Weights of a small GPT-style language model, trained from scratch on English Wikipedia.
Size: width 256, 4 heads of 64 (1 for keys and values), MLP 1024 tanh GELU, vocabulary 8192.
Architecture: RMSNorm before each block, learned positions, tied embeddings.
Training: a variant of Adam for these matrices, 269M tokens, 4374 steps.
MLP neurons of a small language model. Each row is named by its layer, matrix (up: input weights) and neuron, and shows model dimensions 96-191. Each number is 128 + 32 x the weight over its row's rms, rounded and kept within 0 to 255.
After each neuron's rows, "fires on" lists the tokens most often at its 100 highest values on Wikipedia text that the model never trained on.

L2.up241 [139  82 118 134 147 102 214 142 113 149 148 149 132  55 177 112 117 150 139 103 126 110 143 137 129 107 125  75  48 156  99 140  50 126 179 186 105 127  69  96 177 128 110 158 188 129 138 145 133 144 151 149  56 170 185 118 121 133 131 136 126 152  95 145 152 145 107 135 138 128 133 133 142  87 110  76  85 182 143  95  92 108 134  91 161 156 124 102  93 137  96 140 112 177  63 182]
fires on: ";"

L2.up570 [141  99 163 118  98 151 133  81 177 126 108 164 121 104 122 102 141 161 169 186 138 119  87  88 120 130  66 105 155 123 127 113 155 128 145 139  76 149 103  97 116  83 106  98 128 133 159 115 129  86 127  98  93 115  95 148 151 132 158 109 167 110 133 186 160 116  87 115  99 101 131 173  97 117 110  82  95 105 140 188 126  59 152 162  95  88 160 142 113 120 121 209 129 174 117 122]
fires on: " (", "(", "[", " [", " Vi"

L3.up406 [104  84 104 117  56 149 152 106 128 149 111  64 176 140 102 102 111 149 113 180 145 139 138 153 169 114 211  75 166 154 149 146 110 149  66  59 129 125 160 157  78 135  82 229 145 137 122  81 138 160 144 127 167 139 141 105 153 131  23 107 108 113  62  68 113 113 101 161  75 126 136 116 140  90 173 125 110 126 137 151 125 110  80 113 114  97 152 108 118  76  96 107 102 102  95 147]
fires on: ":", ";", " –", " as", " was", " -"

L3.up1010 [127 120 123  95 125  99  98 165 109 129 121  79 172 106 170 110 136  49 163 140  86 176 100  40 121 135  98 134 102 166  94 107 165 107 102 113  98 184  96 140 174 157 115 120 154 160  67 117 146 133 173  74  92 134 148 177 124 128  93 146 148 146 107 110 146 101  46 137 148 123 146 118  85 106  55 109 118 150 117 116 123 132 123 156 130 142 146 186 127  81 145 112 202 158 134  99]
fires on: "=", " ="

L2.up910 [132   0 106 195 157 124 122 111 128 129 125 148 162 153 170 122 139 166 106 122 129 134 162  93 127  95 145 129 111 169 139 139 149 121 114 123 111  99 193 110 154 133 112 142 129 127 191  46 130 116  61 159 109  98 160 116 147 149 121 104 107 134  90 122  74 132 112  85 141 131 123 143 169 147 103 116 125 165 134 135  94 153 181 128 151 139 142 133 129 169 158 158 139 120 114 158]
fires on: "|", " which"

L3.up184 [126  93 161 130 160 127  39 138 125 127 140 168 141 118 139 163 125 141  88 167 132  78 172  88 112 107 103 152 146 125 135 150 143 135 123 136 118 138 187 139 136 104 125 117 169 119 162  47 154  89 100 164 161  83 189 152 134 172 108 174 123  83  95 162 116 136 134 121 149 101 136 127 120 143 105 104 107 104 140 117 147 103 137 112 103  52 116  83 141 128 130 175 163  90 142 182]
fires on: " and", "-", " &", " sub", " semi", " or"

L2.up1005 [110  82 116  92 123 100 113  84 122 119 148 109 137 100 195  82 101 161  90 109 129 119 153  99 175 138  82 152 138 156 111 147 115 110 113  39 120  90 144 130 130 166 134 172 104 130 159 123 146 116  83 123 173  76 120 127 182 121 146 117  83  81  56  77  58 123  62  86 152  91 144 117 122  99 146 142 142  75 128 110 140 120 121  96 124 140 140  76 136 101 142 105 124  43  98 125]
fires on: ":", "|"

L3.up491 [135  51 166 147 102  61 164 121 105 120 121 155 124  50 135 123 119 144 110  88 123  93  73  89 109  82 111 112  90 201  55 117 159 121 131 145 115 129  75 214 155 118 123 129 150 123 132  94 153 164 122 102  84  94  85 120  86 182 111 195 189 155 189 143 124 128 138  76  86 106 115 117 101 163  75 109 143 185 122 177 130 159 152 125 109 143 100 162 153 144 144  38 191 103  71 157]
fires on: ".", "ca", "cia", "na"

L3.up677 [122 120 129 117  73 143 208  88 113 120 116 109 106 141 124  95  92  94 217 171  77 111 154 132  75 101 144 143 136 125  68 142 141  88 128 118 119 151 111 116 109 114 100 138 104 150  72 162 166 243 152 104 142 115 188 115  88 152  64  55 106 172 121  79 133 123 114 196 156 121 139 161  82 136 151 139 110  87 138 149  82  70  89 128 138 114 160 126 107  98 178  52 129 184 122  99]
fires on: " ass", " exc", " has", " dep", " conf", " rep"

L3.up114 [133  15 161  75 117  78 138  80 111 146 131  91 145 122 147 110  87 162 127 193 128 113 118  92 141  67 212 144  55 162  79 132 147 137 159  62 125 174  87 104 117 103 121 183 139 123 210 193 125  91 125 150 113 154 219 139 136 149  84 150 150 141 136 183 107 120 118 141 192  73 121 125 153  95 133 118 110 114 129  81 125 117 121  92 125 112 110 119 143  53 177 100 157 186  78 153]
fires on: ".", "\n", ","

L3.up122 [119 114 172  57  90  77 202  59 109 113 128  87 113 137 112 105 111  80 117 123 116 129 104 214  94 157 179 116 107 125 113 116 121 115 147  90 173 114  88 125 158 102 153 212 162 135 129 184 118 185 146 151 132  76  96  99 184 158 144  95 116 113 161  80 113 134 118 128 162 141 143 100  84 142 127 134 144 131 150 128 154 170  97  99 113 120  98  63 125  82 153  82 153  93  86 113]
fires on: ","

L2.up796 [117 126 130  90 101 143 118 132 101 183 115  85 123 102 135  88 136 143 143 108 165 112 111 116 155 193 108 128  96 108  99 132 129 108 119 124 141 198  93 131 229 244 117 172 136 153 128 162 166 137 141  93 142 130 137 169 128 135  91 212 138 122  41 160 125 102 125 174 165 111 143  92 116  50 121 113 106 161 140 144 131  85 134 117 111 138 141 144 144 142 106 121 128 117 108  88]
fires on: " =", " br", " tr", " l"

L3.up938 [161 106 109  75 121 103 153 101  91 170 148 100 140 190 160  89 113 136  93 189 120 163 151 195 114 145 170 134  82 142 147 150 129 153  93  68 152 158 136 104 135 151  90 182 145 132 162 187 142  86 176 106 145 129 175 132 112 155  99  70  44 160 107 132  87 114 130 117 107 138 131  79 125 118 117 146 104 147 153 122  79 138  81 113 118 159 126  76 115 117  89  95 159 133  83 127]
fires on: ",", "\n"

L2.up31 [114 100 119  78 139 144 101 113  85 117 133 130 222 101 209 108 101 117  79 221  83 102 199 108 131 158 122 112 112 175 115 122 135 135 117  50 111 155 186 197  98 151 119 142 145 150 166 160 111 116 148 119 131 174 151  86 151 172  86 159  72  84 117  78  94  93 105 114  64 118 161 135 165 117 127 139 104 120 124 100 172 158 137 116 102 113 105  73 122 146 105  92 113 113  69 109]
fires on: "\n"

L2.up227 [ 92  87 115 103 108  57 105  76 171  99 133 101 223 109 203 126 150  81 116 106 116 115 126  97 115  95 159 109 127 139 107 129 121 120 111 165 122 150 124 150 133 174 106  71  89 114 120  92 134 157 153  73  84 140 121 115 133 126 103 140 104 150 173 108 126 151  76 167  99 134 123 132 116 107  90 115 133 139 126 130 174 145  66 169 139 108 126  87 128  55 150 125 161  97 130 118]
fires on: ":", "=", ".", " the", " |"

L2.up640 [117  64 143  93 111  68 169 120 144 109  97 130 136 112 162 122 141  67 152 200  98 124 143  77 140 183 121  97 146 172 106 103 138 117 110 144 109 218 129 167 174 179 121  93 144 147 103 133 106 137 122 104 144 193 121 130 139 119  94 110 117 135 113  79 139 114  98 128  98  96 144 151 100  98  64 125 113 183 140 133 157  80 127 166 113 144 126 131 137  73 206  91 157 127 130  85]
fires on: "="

L3.up54 [136  93 100  59 161 148 126 140 113 109 144 153 169 128 156 152  78 156 148 111 111 133 153 188 182 126 163 136  96 161 104 121  93 132 110  72  92 174 200 106  86 105  91 165 175  86 123 148 105  91 110 164 136 126 107 120 172 183 147 119  99 102  73 171 112 150 101 143 175  87 103 104 140 120 115 118 156 150 120 148 141  91 145 113 119  85 109  62 126 120 122 176 112 126 119 212]
fires on: ",", "\n", "-", " -"

L3.up835 [ 99 116 161  99 147 115  67  93  56 127 140 130 183 150 172 127 144 122 180 176 116 187 169 106  94  81 152 121  71 115 126 129  94 111 135 104 108  82 138  81  92 146 143 150 100 121  94 145 118 149  92 103 109 130 129 136  83 137 118 110 121  66 235  86 170 131 144  71 124 115 143 125 169 164 143  96 123 117 134 102 153 167  79 126 100 127 115  55 142  88 134 172  85 137 118 102]
fires on: ",", ";", " October"

L2.up19 [108  75 136  81 122 127 197 125 145 115 137 155 108 157 165 109  84 118 203  79 106 114 158 130 123  95 118 106 138 162 116 116  81 131 129  69  34 128 124 116  69 110 104 176 175 130 170  84 121 115 102 168 132  96 113  81 106 152 164 178 107  90 130 149 110 123 135 104 167  75 134 154 145 107 142 138 117 114 133 145 102  86 119 107 110  75 128 103 142 124 104 162 159 147  46 114]
fires on: ":"

L3.up94 [149 143 190 140  98 148 144 151 153 129 108 181 137 154 101  77 154 150 106 162 145  93 159 185 168 176 111 166 133 101 140 125 162 127 117  57 129 106 139 172 125 125 135 141 235 133 154  96 178  94  83  61 129 129 116 180 183 155 143 114 133  65  76 140 122 128 147  73 126 119 152 180 118  82  89  77 108  93 141 154 119  98 142 124 125 110 168  95 158 103 172 105 160  87  70 125]
fires on: " di", "-", " ri", " super", " semi", " Di"

L3.up757 [ 98  88 181 169 122 101 170 115  80 111 121 155 118 205 161 112 133  94 165 184 115 139 106  85 146 105 120  80 149 161 146 116  85 139 119 107  55 140 124 143 123 169 108 160 130 141 103 146 129  59 166 118 138 128  79 155  61 179 129 103 124  71 189 116 114 125 105 120 133 126 135 102 139 170 104 132 132 136 128 128  90  86 178 151  99 103 118  76 128 122  90 130 160 134 100 146]
fires on: "\n"

L3.up352 [ 58  83 189 141 115 130  97 112 100  99 126 170 177 129 158 101 189  98 152  38 119 109 111 104 157 146 152  76  88  99 109 134 142 116 104 125 119 119 148 100 105 168 141 136 163 125 125 123 130 144 167 130 148 114 149  86 110 171 102 104 152  73 102 117  87 146  85 101 165 110 130 162  85 137 151  92 106  87 128 150  97 181 116 136 143 101 143  72 118 134 168 146 134 102 154 123]
fires on: ",", " |", ";"

L3.up35 [ 61  98 149 105 117  83 118  96 125 139  89  91 246  94 140 129 150  65 140 145 108 106 120  56 131 147 132 145 143 105 128 116 132 121 127 100  89 150 156 131  76 164  93 133 110 131 140 137  85 109 115 117 124 109 105 138 152 145 107 173 116 149  68 127 160 121 112 103 108  60 151 137 140 122 139 129 106  64 134 148 113 112 143 180  84  74 129 172 139 112  53 178 115 145  98 114]
fires on: ":", " a", ".", " States", " M"

L3.up222 [116  78 173  53 115  94 185  32 104 126 122  94 190  74 164 139  90 121 129 124  91 120 143 180 110 126 179 136  98 155 109 146  88 131 126 140 124 142 160 162 111 115 144 178 138 132 120 116 146 207  98 157  37 107  92  89  74 129 129 217 138 114 113  99  70 137 111 206 145  93 128 125 122 112 141 119  98 155 139 152 151 184 116 160 141 109 104  78 116 111 165  98 119  72  94 160]
fires on: ",", " his", " His", " Her"

L3.up300 [145  57 140  74 118  88 144  46 128 116 151 115 139 130 118  94 121 135  97 156 122  80 170 135 160 113 110 147 130 128 144 139  96 133  98  89 118 133  82 120 111 139 126 167 128 121  92 115 154  70 132 135 127  64 116 148 158 144 187  90 105  91  97  81  96 134  90 112 110 103 128 105 124  78 142 117  70 102 146 138 113  89 129  57  71  95 137  51 125 102 126 144 130  97  30 159]
fires on: ",", " /", ".", ";", " or", " |"

L3.up353 [140 125 124  98 132 102  73 170 137 135 118 219  88 133 141 137 138 105 119 183 121  84 130  76  90  65 103  96 129 156 137 141 133 136 138 198 135 175 191 144 186 116  78  46 189 151 127  68 200 150 144 119  76 180  97 165 126 120 151 167 146 212 183 160 131 137  77 168  76 135 132 137  63 139  94 114  94 130 142 182 125  61 111 115 119 129 105 107 117 123 172 111 188 142  98 144]
fires on: " or", " and", " to"

L3.up348 [127  86 120  91  79 103  58 110 100 128 129 117 111  61 174 108  86  79 182 133 142 139 170 118 182 122 123 166  96 153 133 154 183 106 126 140 141 163 145 110 164 155 115 167 120 124 130 103 150 165  95 104 119 146 150 128 168 131 108 157 125 132  62  96  86  90  59 132 172 117 147 143 137  89 125 119 174 126 130 128 135 107 119 156 130 135 184 129 154  72 154 137 119 115 129 100]
fires on: "=", " ="

L3.up696 [ 63  73 155 135 122 114  67  47  91 126 117 169 192 129 183  82  92  72 104 156 140 185 132  68 103 110  98 110  79 123 150 134 152 104  74 140  93 112 174 105  99 173 127 168 104 140  73 149  97 106 133 100  83  45 121 132 154 145 123  77 103  79 109 103 144 120  71 113 113  62 116 139 144 146 103 100 100 108 116  82  99 138 155 114 106 108 129 130 120  84  80 159 109 142  74 141]
fires on: ",", ";", ")", "a", " ("

L2.up70 [114  59 106 142 136  76 214 153 132 118 141 172 131 105 238 125  86 121 199 124 124 112 129 150 114 166 136 126 153 178 134 104  81 150 118 138 136 107  91  97 101 134 116 159 152 132 148  82 129 134 104 186 107 186 134 153  86 169 120 149 155 138 120  90 160 121  96 114 119  61 129 153 109 137 119 157 154 145 123 143 104  98 158 151  98  80 118 138 145 135 101 146 143 150 167 125]
fires on: ":", "\n\n", " the"

L3.up492 [116 110 198  87 123 161 173 160  69 131 123 142 158 163 104 157 130  95 163 158 114 115 156 207 105  97 234  85  65 131 103 132  72 146 180  82  65 141 130 159  69  75 135 150 118 111 129  96 131 129  85 149 133 115 157  73 144 177 130 160 134  47 150  82 114  77 214 123 183 102 126 107 163 147 126  93 152 150 123 143 123 192 136  97 148 122  63  91 140 116 152  98 161 167 133 142]
fires on: ",", "′", "″", "N", " 120"

L2.up417 [  0 153 203 173  89  77 133 160 144 148 104 159 165 168 108 141 129 123  64 124 161 166 121 160 126 126  96  74 166 171 146 100 132 117  59 108  73  99 204 167 212 157 102 128 107 153 141 107 159 107 161  99 127  54  51  95 132 169 127  94  72 153 152 132 129 143 114  93 120 128 149 132 115 137 132 113 170  94 129  87 121 114 141 131 101 143 157 124 156 150 149  85 133  97 112 133]
fires on: " |", "i", "u", " of", "a"

L2.up822 [132 131 129  82 118 123  91  70 116 134 127  87 208  94 201 117 119 154 118 118 109 132 159 142 188 169 154 131 108 227 111 118 154 125 108  58 135  80 134 128 151 141  93 148 135 141 167 111 171 121 132 101 153 124 122 122 169 111  78 164 112 106 109 112  79 130  47 127  93 102 141 118 109  31 122 119 117 168 121 120 166 149  50 116  93  64 115  40 139 126 129 126 138  52  86 106]
fires on: ":", " =", ";"

L2.up660 [ 89  37 155 127 126 124 127 121 119 121 129 178 185 139 163 125  95 123 132  99 127 172 136  43 126 131 131 102 116  76 144 126 141 147 139 127 145  85 121 147 102 173 107 115 168 113  63  66 138 115  99  81 118 117 157 108 137 141 103 185 116  96  84  68 142 127  99  97 112  84 118 138 152 100 147 154 115 150 122 166 157 149 127 149 110  94 139 150 145 116 128 198 125  71 113  75]
fires on: " the", " States", " Serbia", "|"

L3.up656 [135 120  79  94 106 117 129  93 115 125 141 120 143 144 101 120 121 152 144 137  90 152 119 129 109  99 166 138 120 160  76 131  94 126 136 107 109 193 145 169  92 163  81  70 149 128 161 185 134 148 184  65 115 161 115 102 100 134  84  77 118 180 161  80  97 128  88 156  60 156 121 131 100 132 133 137 146 106 132 182 171  47  94 110  59 109 105  73 110 113 132 133 157 193 123  76]
fires on: " en", " ass", " impr", " re", " conf", " ad"

L2.up814 [149  84  81 121 109 118 112 151 152  88 127 194 122 125  98 147 128 156 139 181 114  81 148 146 133 125 174 115 152 152 123 114 123 150 103  97  85 139  92 122 102  60 105 148 182  98 120 103  95 113 137  94  63 175 180 126 131 151 172 125 102 152 165 112 153 112 116 161 142  99 132 191 107 115 158 101 131  91 150 175  69  78 120 153 127  99 147  93 135 117 175 190 143 180 106 107]
fires on: " as", " Di", " di", " Pi", " Ale"

L2.up158 [ 78 112 125  60 109 120 143 124 138 139  79 110 192  88 216 110 149 153 116  88 131  90  89 121 148 125 102 130 162 156 125 108  67 116 124 143 122 137 184 136 105 151 116 156 135 154  97 132 105 113 138 190 117  82  99 132 123 140 146 159 126 152  79 140 131 101 160 161 116  69 151 160 101  94 138 115 123 168 124 134  89  61  72 133 122  56 131  40 141 107 103 147 111 177  70 126]
fires on: ":", ";"

L2.up93 [ 86   4 116  96 131 108 171  86 124 116 139 127 147  92 205 125 120 141 237 118  99 158 109 136 116 100 160  73 165 128  97 125 103 128 110 100  95 136 120  99  72 106 129 133 161 121  96 145  77 198  85 141 117 117 126 157 111 118 179 108 116 116 134  94 136 126  98 121 132  83 126 141  81 151 125 141 112  87 123 147 119 111  97 151 109  89 113 117 127  92 133 154 124 157 152  98]
fires on: ":", " –"

L2.up302 [ 80  74 117 139 135  76 201 126  95 127 119 174 180 132 187 114 127  99 146 154 118 139 167 149 139 133 110 126 142 176 119 114  96 123 101  64  75 112 100  98 106 142 109 128 129 135  86 129 118 121 141  98 124 146 143  96  52 128  76  60  84 113 212  57 116  99 121  71  97 104 156 141 141 148 128 117 128 142 130  97 105 129 118 130  86  70  97 104 120 155 104 127  75  76 107 147]
fires on: ",", "\n", "\n\n"

L2.up35 [109 115 148 105 137 126 139 134 136 130 120  80 191 111 182 133 154 133 157 121 100 138 140  99 118 109 182 118  74 110  87 134 102 119 132 150  83 114  73 108 148 123 114 185 110  98 132 177  55 122 104 128  74 177 170 149 117 136  38 177 127 109 172 134 169 156 103 127 132 124 114 141 134  87  90 115  96 154 123  65 174 153  82 126 188 185 100 104 117  86 161 112 111 206 144 157]
fires on: ";", ".", "\"", " because", " scores"

L2.up264 [163 111 110  53 133 161 106 113 105 105 164  98 157  65 184 129  69 128 191 115 104 137 157 127 178  85 235 160  82 171 116 120 118 132  95  93 113 183 174  96 105  98 126 185 115 113 152 130  64 114 100 129 100 146 142 117 153 135 111 158 164 134 105 140 116 120 136 160 152  70 133 126 162  91 131 137 119 132 119 129 131  98 128 134 133  85 114  78 144  40 138 113 101 170  90 189]
fires on: "\n", "-", ":", "\n "

L3.up335 [132  70 172 127 147 110 181 172 115 136 102 180 133 140 144 108 130  70 158 113  94 127 115 181 107  97 173  90  65 138 122 114  83 138 169 151 117 124 103 124 184 124 150 107 193 130  99 117 146 168 161  98  55 117 163  86  73 153 154 150 153 104 184  98 181 139 157 121 135 143 144 124  92 159  69  94 115 207 118 111  74 180 162  96 134 140 134  93 118 112 119 103 165 149 131 146]
fires on: " |", ";"

L3.up667 [115  89 115 123 135 208 146 147 132 114 145 141 229 123 146 136 105  85 170  94  89 180 133 156 130 130 247  86  89 132  82 109  98 123 101 113  47 143 160 116  95  91 106 193 144 112 104  99  78 139  82 175  97 158 130 111 146 187 124 174 163  68 110 130 126 116 170 134 177  91 123 148 172 131 139  97 169 172 105 131 205 156 131 104 141 101 102  88 112 116  73 141 123 170 125 148]
fires on: ",", "\n", "  "

L2.up969 [104  34  92 121 142  78 167  57 126 110 140  78 137  75 192 108 111 119 205 136 107 167 133  80 142  84 106 127 146 160  82 101  79 108 117  67  56 149 130 116 101 132 117 163 129 133  77  97 127 133  89 148 141  62  51 166 162 154 165 152 140  91 106 124 119 113  51 105 133  56 140 130 106 127 120 120 120 111 127 142 166  87 110 198 107  85 135 132 152  97 124 142  98 142 103 124]
fires on: ":"

L2.up932 [ 90  85 142 151 123 103 175 183 165 162  91 159 178 173 137 113 146 128 112 113 112  88 146  80 142  91 100 126 133 123 125  92 107 126 112 150 131 162 163 182 116 185 106  37 136 153 108  83 144 163 169  91 117 180 137 112 121 134 122 185  72 141 145 143 149  97 146 135  91 107 181 160 104 128  75 107 125 138 135 130 119  81 154  89  75 166 119 158 128 174 164 110 145  87  84 152]
fires on: " to", " \"", " '", " as", " o", " the"

L2.up652 [175  49 121  75 103 143 111 105 103 149 138  67 134 130 131  94 148 147 144 168 141  84 187 103 109 175 133 129 115 170  97 154 153 132 122  61 125 156 119 131 118 129 131 170 152 145 152 122 108 116 104 151 131 162 186 102 158 174  89 204 151 140 142 173 105 112 126 138  78 102 151 125 183  51 141 146 117 124 137 131  96 130 118  90 119  95 106 108 118  86 161 136 172 158  72 137]
fires on: "\n", " They", " they"

L3.up64 [142  85 158 132 116  62 203  77  93 162 125  86 130 137 135  67  76 148 141  89 140 137 108 166  77 148 213 166 108 117 111 127 152 117 182  51 154 148 126 103 172 100 104 176 149 130 143 207 112  96 191 106 148 123 108 148 123 151  87 124 105 159 186 153 107 138  62 140 127 113 141  87 137 107  92 140  91 127 169  77 164 139  83  94 106 118  92 115 113 111 136  95 137 113  94  94]
fires on: ","

L2.up317 [130  80 127 118 155  71  83  98 122 110 134 133 168 135 163 167  88 161 111  96 100 101 126 122  90 165 111 119 113 157  87 125 112 126 138 153 147 123 124 124 176 126 146  89 115 137 188  80 155 127  76 138 122 188 106 158  92 155  86 156 116 114 176 109 124 121  44  98 107 141 142 146 120 128  35 115 117 202 134 112 171 111 133 108  83 136 108 102 144  78 186 158 179 107 159 112]
fires on: "-", "|", "\n\n", " Short"

L2.up34 [132  83  96  76 112 167 175  68 112 127 140  91 214 155 149 107 131 171  93 121 134 143 150 140 155 113 192  72 118 161 138 143 111 114  81  82 123 111 140 118 114 158 113 170 151 127 151 170  97 139 120 131 154  78 129 115 144 145 137 100  67  75  82  96 112 127 136 102  70 127 122 110 209 121 124 107 120 156 142 134 102 140 111  84 116 113 150  57 103 172 100 126 114 119  46 108]
fires on: ";", ":", ","

L2.up296 [137 134 159 101  91 127 119 159 121 149 107 154 101 147 150  78 120 141 159 133 160 144 230 157 166 150 117 115  79 127 116 130 131 148  63  88 128  80 173 122 155 121 105 184 134 131 239 167 128 120 143  83 158  48 161  86 141 153 129 149 139 117 119 139  49 146 137  99 151  66 124 139 143  96 139 150  97  76 121  59 119  95 177 132 136 143 130 118 143 109 132 195 124 121  94  61]
fires on: "v", "m", "ov", "ava", "om", "iv"

L3.up669 [129 140 181 110 111  69 115 147 176 134 130 164 141 151 115 181 151  85  76 196 119 117  69 158 157  61  80 121 179 129 135 126 132 141 126 156 174 161 133 114 121 114  78  94 190 146 161  91 124 136 148 112 102 133  94 130 138 183 155 161  89 192 123 149 155  98 105 118 114 105 171 163  94 144 136 105 117 112 158 197 121  85 162 195  99 138 117 112 132  94 148 139 174 110 112 191]
fires on: " di", " ad", " Di", " sub", " super", " pro"

L3.up100 [162 142 133 182 159 107 117 118 119 148 131 116 123  83 127 172 154 154  91 183 101 165 108 183 116  60 121 136 136 130 129 124 130 117 184 117 131 167 143  82 116 153 118 145 195 167 122 143 164 121  96  80 118 176 135 165 173 118 125  69 146 166  95 154 129 132 133 117 226 119 178 162  93 129 159  64 110  87 177 151  91 111  86 104 133 116 202 114 151 110 159 152 109 120 194 118]
fires on: " ri", " inn", " sl", " di", " cat", " qu"

L3.up173 [126 143 144 108 105 100 156 158 149 131 124 121 124  92 132 118 174 155  76 132 143  89 169  91 165 112 104 124 151 111 151 129 124 135  81 105  71 144 113 147 107 118 152 125 153 116 106  76 146  90 115  95 156 102 103 169 178 121 140 160 110  87 129 163 116 102 168 123 126 121 135 119 110  65  85 108 108 155 140 154  99  95 129 198  98 202 147 116 127  95 146 146 135 123 115 130]
fires on: " (", " \"", " “"

L3.up860 [159  90 117  80  70  81 131  94  83 162 118  66 169  71 122 155 104 123 135 174 111 149 193  89 143 132 148 110  63 185  76 151 160 110 107 128 121 157  75 160 138 176 135 161 119 124 162 173 160 111 115  89 156 139 164 142  83 142 109  98 143 145 121 114  96 106  86 167 131 114 158 140 100 107 104 125 123 149 128 127 147 110 180 164 119 113 124 116 142  27 161  84 197 144 149 130]
fires on: "=", "\n\n"

L3.up371 [ 97 121 110 173 107 105 163 148 127 124  81  95 185 149 124 120 149  63 179 135  78 102 153 143 127 116  95  63 155 126 104  93  92 116 104 125 120 180 121 137 113 128 119 131 141 144 175 109 106 112 102 123 127 146 142  78  94 199 133 168 121 125 113 176 146 107 137 117 100 130 153 179  89 101 110 135 140 225 126 132 162 126  32 200 136  71 132 139 132  83 118 121 221 158 163 135]
fires on: ":"

L2.up1015 [130 114 135 106 131 122 124 128 109 134  78  67 196 125 190 122 126 142 165 125  94 126 110 115 144 127 164 131 124 105  92 108 115 116  97 143  86  95 127 167 122 131 141 119  99 137 110 140 118 113  93 125  93 168 123 105  42 129  95 157  88 142 152 112 145 103  87 161 114  76 149 139  97 102  84 109  93 171 119 133 157  55  62 123 157 124 117 131 112 104 112 173  71 152 118 147]
fires on: ".", ":"

L2.up473 [160 103 125  65 139 144 100 130 116 126 136  90 143  84 125 107  77 107 113 217 146 149 232 147 121 101 176 146  96 176  91 141 173 133 126  15  75 148 194 151 115 120 134 192 139 111 158 182  69  98 120 110 124 124 171 116 139 160  86 190 127  87 130 114  60 117 131 144  94 111 141 130 199 113 156 128 133  86 134  99 134  89 133 107 112  46 130  87 128  61 150 125 130 155  58 149]
fires on: "\n"

L3.up526 [156 107 194  87 126  49 143 143  91 163 110  90 205 130 120 139  78 101 144 148  94 119  97 149 125  66 189 108  94 164  84 115 161 120 128  45 116 156 131 154 212 119 130 140 188 143 124 141 118 185 126 114 110 119 118 146 129 152 101 172 141 143  98 123 136 139 105 145 141  88 134 114 110 135  76 124 104 141 145  87 116 135  97 138 113 121 107  81 136  63 176  69 175 132  44 205]
fires on: ","

L2.up164 [124 137  94 188 123 153 199 121 131 167 127  74 126 117 139  84 150 149 142 174 163 145 174 115 172 181 134  85 183 173 123 127 123 128  98  41 146 152 144 114 108 185 103 182 100 147 148 139  45  91 138 117 195 102 114 172 211  95 110  71  66 148 122 114  97  92 155 180 109 133 159  94 103  79 123 121 144 130 126 123  74  95  90 161 120 140 165 106 127 144 100 110  70  49  88 111]
fires on: "\""

L3.up238 [ 92  96 101 201 137 167 130 151 126 118 126 144 129 125 157 128 123 114 153 191 112 133 131 125 142 123 117  63 171 182 137 120 125 144  88  77  40 143 107  77 114 148 105 181  97 140 111  97  47 125  86 156 103  85 132 124 160 196 150 100  99 108 140 182 149 106 178 100 156  96 132 158 181  66  85 107 154 143 123  75 118 102 128 183  69 129 148 102 137 217  77 131 135 116  98 165]
fires on: ")", "\"", " \"", " (", " “"